config.toml
n_layer = 10
d_model = 160
n_head = 2
n_kv_head = 2
head_dim = 64
d_mlp = 448
vocab_size = 8192
activation = "geglu"
norm = "rmsnorm"
norm_place = "pre"
norm_eps = 1e-05
positions = "rope"
rope_base = 10000.0
rope_fraction = 1.0
qk_norm = false
attn_scale = 0.125
bias = "none"
tie_embeddings = false
parallel_block = false
init = "uniform"
init_std_qkv = 0.031
init_std_o = 0.0
init_std_up = 0.031
init_std_down = 0.0
optimizer = "adam_variant"
lr = 0.00267
lr_mult_qkv = 0.5
beta1 = 0.9
beta2 = 0.98
lr_head = 0.00773
grad_clip = 2.0
warmup_steps = 244
schedule = "cos"
final_lr_fraction = 0.0
batch_tokens = 65536
seq_len = 512
doc_mask = false
train_tokens = 338800000
steps = 5170
dataset = "wikipedia_en"
MLP neurons of a small language model. Each row is named by its layer, matrix (gate and up: input weights) and neuron, and shows model dimensions 32-127. Each number is 200 + 30 x the weight over its row's rms, rounded and kept within 0 to 999. A neuron's up and down rows have the sign that makes its largest values positive.
After each neuron's rows, "fires in" lists the words (lower case) most often at its 100 highest values on Wikipedia text that the model never trained on.

L4.gate226,220,192,243,185,116,227,206,214,216,174,235,163,248,208,191,224,160,210,241,225,245,226,170,187,199,219,132,231,218,210,175,219,169,196,205,209,239,189,169,175,175,211,171,224,188,168,180,216,118,227,201,180,216,225,179,177,215,162,215,191,159,167,154,216,231,184,226,209,179,197,125,260,211,162,231,190,248,192,206,228,218,194,201,168,257,175,212,202,161,191,195,198,164,145,196,204
L4.up226,196,217,214,154,195,151,202,246,176,216,220,205,214,179,174,163,202,202,203,216,226,172,191,226,168,212,247,225,162,207,216,139,223,128,225,130,208,248,152,156,216,114,196,199,187,205,166,252,227,186,207,199,248,173,203,195,259,173,202,238,210,207,208,242,196,190,188,179,247,212,217,209,204,231,222,181,186,117,179,202,179,176,213,176,206,165,202,161,190,192,258,221,180,187,164,213
fires in: "that", "when", "and", "but", "or"

L3.gate374,239,156,233,176,215,182,193,213,220,223,237,174,193,200,166,231,204,244,186,216,244,210,204,227,211,171,164,213,193,308,188,228,259,224,182,159,165,222,210,160,193,229,184,216,156,182,232,238,227,186,221,204,232,223,180,125,295,195,192,251,169,194,181,182,223,167,195,227,191,189,204,232,188,237,193,179,133,162,210,198,182,141,165,194,196,166,197,179,211,191,193,175,196,188,216,233
L3.up374,210,192,209,174,200,185,213,211,192,182,226,214,167,225,229,209,225,166,209,187,177,153,226,225,159,238,232,200,169,231,191,169,197,198,174,207,186,228,218,165,222,199,183,219,177,205,183,155,240,196,241,184,241,213,146,208,240,219,204,196,201,194,152,163,219,201,130,246,188,195,158,188,210,181,192,213,182,234,166,174,232,162,160,196,264,156,162,187,259,170,255,153,198,216,210,225
fires in: "of", "feat", "and"

L3.gate188,254,207,171,188,234,165,182,170,175,243,229,177,200,185,180,182,207,242,210,170,210,203,136,196,125,151,189,214,199,226,198,205,199,202,138,187,223,170,235,180,231,165,197,240,208,190,186,190,165,220,165,209,230,218,217,165,157,227,214,207,261,152,129,196,193,220,146,215,195,169,162,155,187,235,201,190,215,198,209,122,204,211,180,199,204,199,150,211,205,235,231,134,132,220,206,244
L3.up188,184,173,195,238,193,191,256,190,179,251,154,199,194,229,118,243,214,190,172,196,171,185,163,209,200,169,208,172,231,212,225,188,192,164,254,188,150,148,176,221,178,218,209,158,199,211,201,176,183,189,171,226,176,264,169,201,193,217,201,163,155,221,203,183,220,207,224,206,179,153,212,205,193,194,221,212,124,146,152,224,164,221,179,210,158,183,170,206,185,187,178,159,210,195,202,139
fires in: "a", "his", "game", "of", "2", "1"

L4.gate3,210,185,210,154,270,176,158,182,188,240,232,212,184,135,191,157,162,196,248,169,211,207,198,232,193,118,195,195,187,167,180,196,165,188,201,177,239,169,212,160,167,183,167,232,176,239,166,190,201,220,229,227,223,231,236,254,255,212,211,213,207,251,198,208,168,214,226,184,220,274,231,222,234,205,219,188,155,233,228,188,212,232,155,235,214,231,140,194,195,204,214,165,161,243,246,199
L4.up3,176,171,212,270,249,188,183,139,142,202,233,190,204,190,178,236,219,150,248,169,192,197,134,203,207,174,197,210,170,233,240,210,194,168,148,198,197,176,204,240,150,162,193,217,198,208,225,196,270,184,209,184,197,217,232,219,219,204,213,173,211,198,233,188,194,195,184,159,250,228,276,230,230,226,234,167,188,228,238,241,225,223,165,165,188,201,157,221,159,199,208,234,186,203,260,232
fires in: "in", "1", "by", "under", "won"

L4.gate12,200,196,198,183,241,186,144,158,168,204,200,176,198,177,217,173,194,84,222,229,229,216,186,215,224,157,182,168,200,191,182,188,132,233,178,227,257,183,233,186,152,195,219,182,189,203,208,181,196,244,211,169,225,214,137,174,149,191,262,206,219,209,210,179,221,182,235,282,193,204,180,175,276,218,186,138,175,209,227,145,170,181,195,214,166,183,164,219,166,255,190,159,123,191,200,160
L4.up12,189,244,214,199,175,195,228,158,166,220,219,217,188,228,184,267,227,152,245,213,208,186,213,191,230,233,191,223,221,273,180,192,187,229,165,214,250,177,209,240,191,165,228,151,225,204,192,132,193,195,238,152,204,214,158,177,168,188,218,192,190,203,183,189,232,162,177,242,131,221,164,183,197,248,237,178,217,242,260,237,154,199,220,218,205,161,166,173,191,201,171,207,172,145,192,173
fires in: "the", "a"

L4.gate201,206,168,198,183,186,192,180,166,156,144,192,196,214,244,161,181,208,199,200,224,202,251,198,214,227,174,165,204,204,180,194,232,196,172,221,188,158,177,231,184,162,199,181,228,203,177,222,174,242,209,241,230,214,211,219,240,208,233,235,238,203,160,192,163,228,184,190,264,161,124,200,204,177,198,208,161,227,235,228,149,205,213,188,168,180,206,194,196,181,145,155,151,188,158,187,259
L4.up201,156,196,133,153,146,198,171,194,220,201,206,156,155,188,232,161,220,193,201,223,210,224,198,193,189,183,196,218,227,254,245,195,137,168,206,171,239,169,209,200,221,178,224,165,219,180,187,239,159,191,219,138,208,211,179,181,186,240,186,207,176,239,183,197,208,162,206,141,196,198,234,183,182,162,188,204,180,251,219,181,209,244,139,235,147,245,171,215,250,234,217,189,180,174,127,221
fires in: "of", "a", "with"

L4.gate21,276,178,222,152,188,199,180,152,212,173,243,153,228,206,237,160,151,157,180,240,235,241,159,198,151,193,193,202,150,163,171,232,169,219,153,209,169,219,225,172,193,173,234,216,206,208,225,210,179,259,241,203,220,173,197,224,189,191,198,191,184,187,178,188,203,125,189,270,230,219,162,146,241,222,170,232,215,200,224,185,224,191,178,204,196,192,162,180,152,186,228,151,149,177,195,187
L4.up21,229,250,259,173,153,208,242,187,237,199,213,223,183,185,222,242,162,189,162,228,194,230,163,195,209,187,186,218,164,183,186,209,207,236,159,188,185,205,153,199,159,160,224,237,246,175,241,193,171,248,229,211,156,210,200,220,149,199,194,190,170,193,239,199,165,165,157,220,264,211,239,238,185,200,175,197,201,173,165,247,226,195,177,195,221,200,171,211,230,195,264,260,188,246,178,204
fires in: "the", "other"

L4.gate250,161,155,235,209,165,159,198,164,231,190,248,163,207,159,157,205,182,148,263,228,218,213,186,222,252,195,211,217,181,137,209,168,199,199,155,155,264,209,213,168,232,219,235,237,216,209,203,179,257,206,179,236,250,137,206,197,201,211,201,180,187,198,168,197,166,218,244,235,259,167,216,245,164,177,255,163,203,238,189,139,223,184,239,174,184,177,217,225,204,204,248,163,198,215,204,218
L4.up250,143,158,240,224,158,205,214,208,214,179,179,214,147,271,202,188,193,239,211,275,154,223,160,172,208,157,198,241,265,180,170,215,242,155,187,185,152,205,274,242,172,206,163,205,171,190,181,224,233,207,212,185,212,185,233,220,235,212,185,197,173,217,213,197,182,180,149,179,214,206,189,227,216,220,173,212,167,210,228,184,243,253,239,181,230,224,260,239,217,175,159,194,230,203,210,229
fires in: "from", "to", "in", "represented", "for", "visited"

L3.gate392,195,119,190,185,184,234,175,174,238,225,237,217,165,169,229,167,184,183,203,190,156,179,162,211,223,174,262,169,212,191,160,174,184,214,205,215,218,200,222,173,267,238,196,239,190,187,197,167,188,185,179,239,227,166,222,162,199,247,167,179,184,196,163,145,195,215,177,196,259,200,241,183,219,228,244,149,190,197,198,221,233,210,204,162,187,179,184,162,222,256,196,174,183,202,244,236
L3.up392,187,158,136,187,187,216,188,210,264,151,197,218,215,172,247,147,247,205,264,159,232,143,182,195,128,189,195,193,205,182,182,192,128,202,255,160,224,187,193,175,217,209,196,235,170,188,210,173,198,207,211,214,222,178,241,175,178,241,216,225,239,179,247,205,194,196,216,188,205,188,206,198,201,272,269,174,145,211,168,201,193,161,203,193,240,222,175,208,200,262,202,195,196,260,182,254
fires in: "after", "during", "at", "on", "following", "due"

L4.gate390,196,164,211,233,165,170,185,183,183,194,176,204,196,167,172,191,213,153,163,179,218,202,161,167,151,213,211,237,214,180,200,186,220,195,234,214,207,197,224,162,148,164,201,254,216,223,171,193,181,241,200,231,231,157,183,188,204,291,230,183,165,168,228,220,202,178,204,218,214,189,208,145,201,171,199,215,216,276,208,106,220,214,190,174,189,214,183,213,175,174,174,174,176,219,179,189
L4.up390,228,201,209,178,171,126,199,183,154,214,218,193,178,244,175,212,203,145,231,169,214,165,232,239,196,174,228,215,217,182,175,192,137,153,205,236,196,178,191,193,190,180,262,223,207,171,168,193,159,180,215,190,189,175,228,140,172,178,211,199,161,199,155,200,198,173,160,170,212,145,208,166,173,213,227,226,177,205,216,195,228,190,165,201,192,219,214,231,193,222,240,217,194,204,225,177
fires in: "at", "of", "a", "v", "y", "for"

L3.gate201,191,193,222,173,151,234,214,282,195,213,189,199,191,240,216,165,187,188,199,190,203,271,218,157,262,241,235,195,171,220,207,181,207,137,193,188,227,191,185,177,196,210,178,208,198,199,217,168,220,194,252,214,209,177,181,222,245,219,231,185,210,245,200,132,119,212,193,259,250,181,200,192,221,160,228,191,190,265,191,135,207,219,211,211,213,133,144,191,160,191,180,175,195,206,219,187
L3.up201,203,250,213,161,185,224,213,205,213,168,225,252,185,241,218,166,236,193,195,219,210,239,251,259,187,189,193,156,151,203,228,195,220,243,176,194,259,112,206,198,211,188,269,227,178,225,162,213,194,224,183,222,209,189,206,220,176,200,220,202,166,168,173,181,202,169,188,272,224,165,180,193,185,201,166,173,239,243,171,142,192,205,167,174,201,188,241,202,233,168,237,187,219,210,176,206
fires in: "a", "by", "an", "of", "at", "the"

L4.gate79,192,122,286,186,242,181,174,171,150,210,230,199,221,187,200,133,150,166,201,203,200,166,150,176,206,178,228,185,138,173,141,195,178,155,194,201,210,206,185,153,210,242,198,207,174,189,175,239,220,214,177,197,155,176,184,235,215,180,212,223,228,207,148,235,181,198,251,248,249,191,168,206,223,200,218,174,243,197,201,222,248,216,173,235,209,231,209,207,158,224,238,187,200,197,237,221
L4.up79,199,174,205,239,226,176,199,209,152,230,182,203,270,211,211,209,182,210,165,226,173,251,242,200,246,205,209,177,146,206,222,155,233,210,183,187,194,213,159,186,207,166,205,188,180,236,246,205,196,242,176,196,238,182,232,289,142,219,174,165,197,239,165,192,195,200,179,187,219,219,133,207,210,205,150,230,171,222,192,186,194,145,176,185,141,221,241,180,214,123,256,181,235,235,204,216
fires in: "the", "would", "have", "served", "and"

L6.gate323,245,181,221,169,134,199,175,214,219,221,251,165,160,193,218,131,185,186,216,212,232,161,176,192,197,225,206,189,157,242,182,225,207,220,264,155,228,220,203,198,224,245,202,190,202,177,194,224,191,196,184,223,177,186,213,187,190,174,232,238,230,229,180,167,187,195,193,211,219,229,180,189,199,173,240,197,184,230,199,205,168,181,208,213,217,219,173,209,223,159,156,185,189,187,186,206
L6.up323,200,203,212,175,161,200,235,187,186,213,224,187,224,173,211,239,301,209,249,165,200,170,243,189,161,159,184,214,242,174,215,202,186,172,201,176,238,202,190,177,236,195,214,227,223,195,268,183,146,204,204,235,200,191,185,171,192,210,154,197,204,242,205,204,168,176,228,160,224,153,189,217,240,180,196,216,167,172,178,203,183,208,255,208,172,167,214,223,200,238,231,202,200,224,186,221
fires in: "in", "by", "to", "at", "with", "between"

L3.gate253,206,173,193,190,165,231,174,190,210,165,192,170,207,207,229,245,199,163,206,213,212,162,190,206,224,176,185,282,213,225,244,153,208,202,225,196,220,231,203,189,142,177,135,214,188,185,232,214,237,164,201,178,245,184,199,193,205,205,220,164,210,185,234,201,163,207,232,184,225,204,167,204,232,160,147,212,122,236,237,188,172,208,218,179,177,270,179,223,239,184,193,191,153,101,190,205
L3.up253,162,205,173,211,160,211,170,230,204,178,251,206,154,174,192,231,182,212,211,224,217,200,226,190,239,183,184,159,209,229,207,188,185,197,202,216,169,225,144,188,163,141,166,193,146,184,218,237,197,205,185,192,192,187,186,187,194,205,172,209,239,179,202,187,197,193,197,203,234,201,190,168,212,281,194,199,211,201,215,227,150,205,247,239,216,170,208,206,165,202,163,210,215,183,210,239
fires in: "a", "for", "two", "no", "an"

L4.gate370,251,165,198,197,186,159,193,209,197,230,270,192,208,182,195,218,174,197,199,194,205,172,207,186,240,250,189,204,244,173,138,202,174,205,211,156,217,272,175,191,186,221,197,220,231,175,164,185,209,229,182,218,245,182,199,224,193,222,204,205,256,214,217,205,210,205,204,188,231,238,208,200,184,226,198,258,188,196,194,186,240,202,187,265,174,222,162,181,190,184,211,220,167,208,219,222
L4.up370,216,220,258,221,189,191,215,206,206,240,227,240,227,206,210,181,188,232,148,190,244,197,225,139,187,184,187,179,193,142,163,197,163,225,169,206,219,236,185,231,244,187,163,209,213,230,217,223,259,183,174,179,193,219,193,221,217,250,162,179,200,229,176,234,212,203,206,181,211,282,241,226,195,231,190,252,214,230,189,172,205,184,198,173,195,239,133,219,179,195,198,172,175,208,215,242
fires in: "have", "had", "not", "under", "t"

L4.gate361,213,217,241,186,159,182,192,197,207,190,192,150,208,172,178,225,189,192,219,190,198,200,194,207,219,252,186,232,206,268,124,179,152,148,185,205,180,196,209,147,154,197,218,179,166,210,196,235,200,199,208,169,230,188,182,180,220,188,170,179,273,209,133,193,134,189,185,180,225,189,193,218,184,204,177,120,204,198,219,233,218,153,208,189,208,218,189,177,209,206,239,190,133,164,242,264
L4.up361,178,124,198,202,242,215,204,154,195,197,221,192,235,208,224,210,199,151,200,141,162,238,214,259,204,213,140,181,268,190,212,244,244,201,172,198,232,173,197,188,174,144,197,180,228,221,236,231,143,149,215,162,203,200,216,222,220,208,280,194,232,192,199,211,145,207,210,183,235,185,237,185,191,232,194,173,171,189,163,210,179,214,219,176,192,195,226,222,214,231,159,157,165,257,247,195
fires in: "against", "for", "during", "joined", "to", "2007"

L4.gate251,232,186,225,189,197,198,128,203,186,216,216,213,204,189,198,193,116,231,250,214,199,219,177,198,209,227,235,165,146,252,147,165,233,193,185,164,226,236,154,220,197,282,208,245,119,200,215,233,215,250,153,241,203,152,162,202,248,180,193,209,207,197,190,176,181,185,207,224,233,194,205,217,198,187,179,175,195,171,192,139,256,222,203,207,223,171,222,161,228,195,213,202,223,249,169,198
L4.up251,210,205,185,252,193,187,155,221,221,164,216,194,213,184,138,192,158,200,199,236,223,233,213,185,228,196,219,191,216,205,227,171,182,196,175,192,270,203,174,167,159,210,161,202,170,207,224,165,162,244,176,190,211,233,167,227,187,177,273,146,149,189,227,234,180,187,265,194,205,204,201,177,217,182,221,252,196,207,191,166,246,228,217,189,246,221,177,231,193,204,194,184,260,203,190,204
fires in: "of", "at", "was"

L4.gate269,221,174,231,210,171,182,191,172,216,191,198,187,134,141,190,208,194,153,233,181,242,206,222,183,261,225,199,180,192,214,161,219,215,243,196,211,208,254,196,183,157,226,208,213,198,244,201,239,209,208,191,214,217,177,179,192,224,140,244,166,182,166,142,178,178,148,204,174,225,246,185,191,224,202,197,287,187,184,189,235,188,163,145,191,162,191,180,214,150,200,224,171,182,205,205,217
L4.up269,177,138,173,241,180,182,258,165,223,168,172,190,138,206,185,270,204,203,199,206,180,208,237,211,194,237,215,155,179,168,198,155,239,220,166,158,233,233,159,184,226,257,197,297,229,189,220,202,204,200,188,225,173,191,171,183,182,172,232,154,201,198,182,203,168,216,234,136,206,267,232,224,241,202,168,189,235,173,208,179,207,210,163,170,202,189,211,205,149,178,223,231,192,216,159,190
fires in: "to", "in", "that"

L4.gate321,180,217,178,205,195,171,203,167,248,192,168,183,289,180,178,206,227,166,212,227,181,204,166,185,175,202,212,265,202,247,255,218,218,213,129,191,238,238,227,212,202,240,206,192,184,158,261,197,215,211,226,204,250,186,166,204,236,257,221,157,157,222,186,208,194,196,205,206,249,176,187,146,228,191,161,149,149,206,207,183,226,197,226,201,171,211,176,229,228,179,151,165,121,249,181,186
L4.up321,211,230,166,252,185,200,186,193,180,228,218,240,232,181,144,215,253,190,204,180,191,158,216,238,180,220,209,232,162,264,229,213,175,217,197,146,229,263,173,186,197,160,231,230,266,168,184,220,269,179,166,216,214,233,223,204,207,160,189,201,199,157,228,197,197,177,240,226,217,204,256,168,178,162,236,224,191,180,209,234,201,159,226,274,181,190,168,214,200,217,214,197,149,213,199,235
fires in: "a", "for", "lead", "on", "tóth"

L6.gate25,195,179,263,150,168,202,177,213,207,229,243,144,177,178,157,252,145,209,195,184,239,183,183,176,236,235,235,214,172,222,164,177,166,218,159,190,218,245,202,208,193,227,150,205,139,184,164,137,199,233,147,201,183,197,173,222,209,208,215,220,187,230,177,169,148,199,244,217,185,226,192,226,178,202,229,204,151,175,179,183,159,187,189,208,189,209,143,172,182,194,151,167,180,112,149,189
L6.up25,184,216,207,207,171,217,237,130,234,223,211,191,171,182,233,242,165,173,209,174,218,231,172,204,184,231,220,208,126,226,211,189,109,210,167,167,198,207,194,218,268,186,213,221,181,206,194,170,228,225,178,229,133,166,231,216,274,178,200,195,199,211,210,215,229,217,201,148,220,205,225,193,139,176,199,224,198,154,142,185,172,244,255,161,216,199,190,190,209,180,169,190,215,213,192,268
fires in: "it", "this", "by", "i", "to"

L4.gate277,208,121,236,197,159,174,173,233,212,218,220,159,201,154,201,179,177,181,240,182,267,245,175,183,239,233,198,251,196,259,180,241,179,203,229,204,194,195,222,207,220,171,158,210,216,189,212,213,208,205,257,273,218,185,195,181,245,153,199,235,172,183,169,201,162,157,203,202,251,219,187,167,217,151,229,165,216,192,186,179,189,150,210,207,188,146,163,196,196,169,222,183,242,196,234,208
L4.up277,195,176,220,196,172,147,225,213,213,105,251,170,194,234,220,224,216,215,185,222,265,184,231,181,178,206,177,218,198,148,208,200,178,188,182,185,230,166,218,157,193,151,290,243,224,168,174,225,244,179,191,176,208,180,182,166,222,187,206,238,198,176,220,215,207,203,203,161,186,162,217,222,182,222,174,238,225,194,200,265,159,165,218,224,192,198,171,170,228,214,240,258,194,154,244,189
fires in: "after", "before", "since", "with", "that", "to"

L4.gate401,185,148,215,226,196,204,199,194,168,185,205,158,155,189,197,223,164,217,164,158,220,209,161,224,211,191,173,231,138,235,150,143,137,214,192,185,190,241,184,144,198,214,184,210,176,195,181,199,190,211,223,231,213,242,157,158,167,211,229,182,198,123,170,183,201,138,213,220,222,189,215,243,222,227,224,138,215,204,183,180,216,146,210,214,201,134,201,118,178,156,170,179,191,184,163,263
L4.up401,209,230,187,247,170,178,191,179,195,185,226,206,222,171,221,192,188,184,153,211,215,202,195,246,189,164,221,211,186,97,241,174,201,113,196,169,265,224,188,111,203,259,211,223,217,172,182,202,181,201,164,220,224,213,160,213,172,122,235,191,247,220,234,254,213,208,209,154,231,220,186,232,226,240,190,149,192,201,163,213,219,168,143,169,141,178,203,172,168,233,190,208,210,262,180,226
fires in: "on", "two", "three", "at", "four", "five"

L6.gate241,205,218,208,137,247,165,153,202,211,232,233,129,184,232,233,170,177,218,205,271,204,237,216,219,176,194,184,231,218,247,233,206,190,188,210,163,208,236,255,160,228,192,169,176,210,177,183,186,142,174,178,268,185,157,137,183,172,214,192,232,175,161,237,169,196,173,167,198,220,226,160,203,190,244,175,203,186,187,204,223,181,218,132,191,207,162,216,166,195,223,217,235,172,119,218,202
L6.up241,230,206,244,102,215,199,160,176,206,201,236,161,160,130,271,169,214,190,222,153,212,188,155,215,240,206,228,206,201,171,233,205,203,197,182,156,238,234,197,164,271,163,180,188,166,164,205,156,154,151,266,225,194,197,191,159,241,231,200,191,224,248,200,198,216,225,164,205,208,204,161,191,172,191,199,181,176,213,182,168,244,199,170,164,229,237,185,180,216,192,235,184,218,192,199,239
fires in: "and", "of", "or"

L4.gate172,201,189,236,267,174,200,199,222,187,198,230,146,186,166,180,213,248,160,222,223,188,214,191,210,182,201,213,158,176,190,194,217,201,189,214,175,187,287,163,194,186,218,169,203,157,205,182,228,248,307,176,218,222,232,204,169,230,190,176,215,244,183,169,199,194,194,253,171,234,199,165,186,233,166,220,240,123,195,170,207,223,220,235,214,175,210,189,166,269,225,232,227,204,140,211,247
L4.up172,165,202,204,224,186,162,199,109,156,230,179,219,156,206,231,199,163,229,166,207,205,218,201,201,183,172,179,174,226,167,209,158,204,223,218,244,178,199,188,191,169,194,219,231,174,207,236,208,154,199,181,207,201,245,187,202,155,253,180,172,142,211,162,188,221,236,157,222,241,210,172,244,213,162,214,224,231,237,261,141,247,179,157,206,216,236,157,199,216,222,239,221,251,201,235,253
fires in: "on", "have", "for", "can", "had", "kanter"

L4.gate429,142,187,210,224,199,173,180,199,163,249,197,199,200,179,186,258,178,196,155,193,205,212,226,167,212,217,241,202,225,185,149,155,207,194,211,221,189,227,230,218,184,200,153,245,187,200,170,218,184,193,223,215,225,189,200,163,199,200,186,209,282,147,126,247,167,220,156,199,210,166,215,206,192,188,212,189,142,223,211,259,273,222,169,197,174,212,189,117,211,171,203,130,211,212,217,248
L4.up429,226,210,238,232,200,149,206,245,187,241,254,174,185,172,232,250,168,156,162,208,228,198,196,220,189,228,220,205,193,192,181,209,282,196,197,174,203,200,212,162,207,241,180,197,220,233,252,132,135,212,159,205,205,194,211,197,200,180,196,202,210,201,173,195,140,205,211,150,276,214,216,201,214,202,205,174,228,207,186,213,157,175,240,192,198,220,169,181,214,184,228,178,192,163,209,194
fires in: "to", "helping"

L4.gate404,194,161,234,200,170,175,248,160,191,242,238,194,127,179,185,222,189,221,167,230,219,231,229,219,195,178,175,162,170,212,212,189,215,224,159,202,198,213,197,169,173,218,283,297,169,180,166,197,222,264,166,232,190,185,155,182,201,165,194,222,167,175,180,172,216,211,208,234,261,230,197,204,211,200,169,141,219,253,180,178,206,236,164,166,194,173,173,202,188,211,220,223,175,162,155,221
L4.up404,170,177,228,195,211,192,177,242,216,225,176,200,138,188,194,200,175,208,226,195,225,196,160,172,194,189,223,170,221,211,171,228,202,110,201,196,249,198,225,276,180,196,151,236,166,197,251,199,156,193,210,175,184,199,268,156,282,165,155,238,211,190,200,229,189,214,222,185,209,172,162,186,234,207,202,188,175,225,264,176,245,225,165,194,215,222,177,196,231,191,226,220,233,230,245,220
fires in: "of", "from", "set", "to", "was", "in"

L3.gate92,207,172,246,194,229,219,219,193,191,191,192,209,180,169,182,266,156,145,192,200,168,230,179,184,168,204,153,199,197,190,185,201,203,202,149,201,208,189,193,241,180,204,210,204,159,205,212,143,221,262,181,221,160,170,165,178,170,266,181,216,170,158,187,202,201,108,221,229,150,204,154,198,223,236,216,213,238,183,155,185,197,232,176,216,199,155,173,146,216,238,192,208,214,196,218,188
L3.up92,233,125,233,195,209,168,226,140,201,167,218,179,242,170,228,217,198,143,154,189,205,190,218,186,173,239,152,198,176,189,198,183,222,205,168,228,228,150,185,240,164,139,204,205,184,206,217,230,199,212,142,195,181,194,210,206,209,190,187,164,152,195,196,197,182,168,227,240,164,174,107,205,171,210,170,263,198,186,196,155,211,203,242,189,234,174,173,184,215,255,214,216,214,248,183,181
fires in: "the", "district", "end", "club", "school", "college"

L6.gate28,218,202,178,221,205,186,177,205,192,141,211,216,194,167,171,189,202,191,209,205,235,206,195,203,226,235,243,199,164,284,213,180,201,222,153,184,184,259,276,192,183,286,217,168,214,200,205,219,204,203,222,229,255,188,209,195,256,265,232,239,169,203,234,191,192,174,188,186,194,206,165,142,224,179,238,191,194,245,176,186,215,190,224,199,234,240,126,210,220,200,208,139,222,201,231,242
L6.up28,181,212,232,238,231,160,231,202,176,211,222,173,158,227,133,179,160,226,218,162,203,164,239,230,192,208,241,225,180,166,217,165,166,213,235,163,188,209,187,140,263,222,189,208,223,181,206,211,217,214,159,177,227,192,208,208,248,206,189,250,202,237,210,130,214,229,164,210,216,148,184,158,169,186,205,184,215,160,230,188,123,167,223,159,215,208,183,217,234,213,176,214,165,188,166,217
fires in: "of"

L3.gate175,207,219,218,153,165,182,187,202,232,240,231,190,154,209,239,193,186,125,167,278,280,196,215,201,242,155,244,242,241,231,212,193,265,183,185,185,186,217,205,203,202,193,182,245,226,198,185,184,221,196,242,229,249,208,178,159,231,225,204,284,188,193,169,175,179,225,215,260,226,201,215,212,206,187,188,216,209,271,190,186,245,270,159,226,196,182,170,200,199,180,214,174,158,178,157,217
L3.up175,181,191,181,171,225,194,186,196,228,184,201,229,193,193,152,185,215,206,140,226,190,220,165,226,202,205,173,231,196,200,179,198,233,187,225,191,228,169,183,223,234,231,194,240,251,178,173,185,198,141,210,207,165,223,237,169,222,202,184,192,177,208,161,217,170,234,231,193,224,171,251,219,147,159,166,216,219,228,201,204,211,281,165,207,177,231,209,176,193,193,213,212,181,166,228,172
fires in: "to", "an"

L6.gate160,206,228,255,183,174,252,191,259,169,183,197,152,231,219,201,197,174,203,208,218,258,212,167,160,203,206,156,206,182,213,115,214,205,184,208,218,171,210,197,189,201,167,156,210,206,248,202,237,202,205,212,150,184,262,238,260,145,230,259,132,205,173,150,207,165,188,185,195,203,179,227,229,226,204,181,270,189,168,197,179,189,251,223,184,169,196,165,175,131,176,232,175,129,268,219,213
L6.up160,195,233,215,181,190,188,226,137,151,205,201,187,179,178,195,240,187,173,221,184,213,192,181,200,212,178,226,196,180,191,196,172,216,247,212,107,160,234,175,276,221,246,158,254,189,137,171,188,170,182,197,184,184,192,205,229,187,194,257,160,242,241,248,179,243,184,207,192,173,224,237,235,194,194,217,209,117,193,210,176,164,195,241,163,201,286,172,176,217,209,170,179,249,172,257,210
fires in: "2", "1", "s", "4", "3"

L4.gate238,248,169,285,155,168,205,222,247,212,222,166,146,148,207,221,175,176,171,176,185,208,169,139,187,196,195,215,157,153,153,164,202,184,174,176,213,215,224,174,184,177,148,176,233,154,234,159,173,215,233,143,207,248,170,194,222,208,154,224,234,257,245,191,189,186,165,245,240,246,182,137,227,174,204,236,213,185,211,199,220,169,201,183,163,190,233,199,199,185,216,206,143,201,186,211,242
L4.up238,235,196,216,211,200,189,233,230,248,169,207,198,214,229,163,183,209,219,258,145,177,246,125,249,190,222,191,210,181,202,178,231,164,236,199,163,201,141,218,184,211,260,191,205,241,218,252,109,241,217,263,184,201,189,221,177,228,176,196,234,175,200,179,190,207,211,180,207,205,212,220,219,203,203,216,200,231,186,165,221,177,252,243,173,209,241,185,233,145,220,209,233,190,216,231,206
fires in: "to", "after", "since", "by", "in", "before"

L4.gate275,209,248,191,219,231,204,163,215,170,278,279,135,127,234,138,221,200,191,193,245,217,210,230,209,215,222,235,220,196,192,174,184,169,156,207,99,210,205,171,176,178,217,195,267,184,227,224,204,144,226,194,273,240,216,203,203,195,148,240,251,233,204,197,242,200,173,203,194,231,215,229,225,200,198,225,183,159,237,223,195,149,225,165,190,220,192,173,188,200,145,191,211,221,189,189,221
L4.up275,198,211,170,169,207,167,216,158,197,220,209,205,211,200,228,167,179,183,205,201,95,201,171,197,276,255,259,185,209,174,180,162,176,192,207,197,184,196,189,171,162,176,189,253,221,269,216,176,176,187,172,217,198,166,207,179,257,220,264,219,259,175,174,235,221,186,205,199,207,210,228,208,226,231,240,186,168,178,264,180,234,200,234,176,208,164,152,206,191,164,188,169,224,206,151,199
fires in: "to", "could", "would", "must"